config.toml
head_dim = 64
d_mlp = 1536
vocab_size = 8587
norm_place = "post"
norm_eps = 1e-05
qk_norm = false
attn_scale = 0.125
bias = "all"
tie_embeddings = true
optimizer = "muon_variant"
lr = 0.000342
lr_mult_o = 4.0
grad_clip = 2.0
dataset = "wikipedia_en"
MLP neurons of a small language model. Each row is named by its layer, matrix (down: output weights) and neuron, and shows model dimensions 32-127. Each number is 128 + 24 x the weight over its row's rms, rounded and kept within 0 to 255. Numbers have three digits each.
After each neuron's rows is what it responds to, as a language model described it from the Wikipedia text at the highest values.

L11.down1074:155128122187146097157084116101128097161106146157162175176103121130161097117134098076111118142118091100119132147147131133137136109081117123112094127133079182162153125138144109166110126136124143111132084107130139119154104127139141107132072126132151110104174171093108138082156158127104125141
Responds to: Before upcoming noun phrase. Word-final pieces of transitive verbs (descri-be, investig-ating, wound-ed), prepositions (of, to) and determiners or adjectives (a, young, nearby) that expect a following object noun.

L6.down967:104095146111123128090152101134083097126108131142150117147106099115147113112132141171108105115130154141118094142144173131113149167097146122131173155115101152108126154157102169164151089124125115155144158106127132106132131101114130126110135144110132124158073126138141137083114107147121127115
Responds to: Anaphoric "The/This" determiners. Sentence-initial determiners that refer back to something just mentioned, such as the band, the song, this time; also scattered mid-word fragments in names (Su-vi-jak, Mod-esto).

L7.down1431:137123161124130161181126134125141103114133138104132118135146110148188088095134125101124136135140121138106105149118149137126118146159090046118114133129120188103093111164148112138141078134111077136170138154162141142134123123093106152099143087146139101098153098152163168103166117085119108089
Responds to: Transitive verb endings. Word-final pieces that finish a transitive verb or linking word and await an object, such as don-ated, ens-ure, acknowled-ged, and "of" in "cast of".

L7.down172:147128112102132130064152138132090139110102109136120125137098111103120122130116121109085141108140182137128116124132124148161132084125165104147170155143158123170101123102134151170150125108094106084106106131124150106126137082125119158126165157111103138129160090128116095121151105132101128110
Responds to: Referential determiners and demonstratives. Determiners and demonstratives starting a noun phrase that points back to earlier text, mostly the, this, which, such, each, as in "this is due", "such as", "The transport".

L7.down1042:104125098112160124141117125123090158125121103121140135119137176144151126153123156116107126109164169122171164130138184150123102141149124125089119072154141100109075095119099123136121147144148143085093182139147112120093143097138133087122095113148143105151106127099146205093116133146077122066
Responds to: Mid-word subword fragments. Short vowel-led pieces inside longer or rarer words and names, such as em (Gemini, Pemex), ag (imagination), af (Traffic), and occasionally table "| " separators.

L7.down1430:153129088151114149119102098125174108114170142145149152146104136130130140108122163139081135104099117122123122129118104158090176121158133121077124142128144176088135189119134141140143119144115103086178127145149125115109107134144145132110130131139128120145156174118117116143114106093120119138
Responds to: Date month and year-prefix tokens. Month names and first-digit year pieces like 201, 199 inside dates, such as May 16, 2014, especially in sports tables; also stray ay pieces.

L6.down652:093169100117100134155130148102099150094165113116115141135118127171125086128122157124085099123097136172147141104075125162122119108171114153108126121124138166121130153072090108117129114166120119109155117044108129109161076124150112124167109152121105131145139111137119130133150139137119109118
Responds to: Word-piece "ag" fragments. Short mid-word pieces split from longer words, mostly g-containing (ag, eg, og, g), as in Aggregate, flags, Peggy, Magerøya.

L6.down819:113137168100135126121122164118128167115141171119147091128135140094099101156095138166122135140111099117162130100184106139082105083110133146130091147121150124161106114086107091106165133145130180111098096134124141087099154169105141155139121135095109148130153108124148147139145140113138142143
Responds to: Participle and gerund endings. Word-final suffix tokens, mostly -ing, that end a verb form taking an object or preposition next, e.g. re-establishing the, fishing harbour, known as, variable number.

L11.down308:128138128113116130124170094115126116128107152111110108129154092114122113148085157131121110127066141157135136131122123163160155125139123136114145095102151145114110079123159087115145167160119160130134118122133110133129083146140111093123113122120125104127129164147139178023183140119127119124
Responds to: Phrase-completing final pieces. Final tokens that complete a date, number, or multi-piece word just before punctuation, such as month names in dates (11 March), score digits (0), or word ends (Sag-er).

L6.down397:127127128159137131142096084086151142112120109125092089141113097109120123128191124115092092131112088111142101141097144117107167139173138156136145098138155133152086136150148084145139104124115151114112099063138131151090145122148139175079111132114104135112114131177098135162122149137114081135
Responds to: Month names in dates. Month names inside dates, usually after a day number or "in/on" and before a year, as in "25 July 1950" and "in August 1967"; occasionally "magazine" in publication names.

L11.down1039:086144127137132117136128152113149131137162072109176143049117151133189109145090138119117108154140140138124091121141068087079131068131086148129114143164111108141139097141091139130082095114131122109123122106156123135145151148119143086103135088126140133153151147164146139095142136158124124123
Responds to: Name-internal word fragments. Second piece of a capitalized name split after its first letter (B-ag-no, P-ag-liuca, Cu-villiez), plus table numbers and census "65 years of age or older".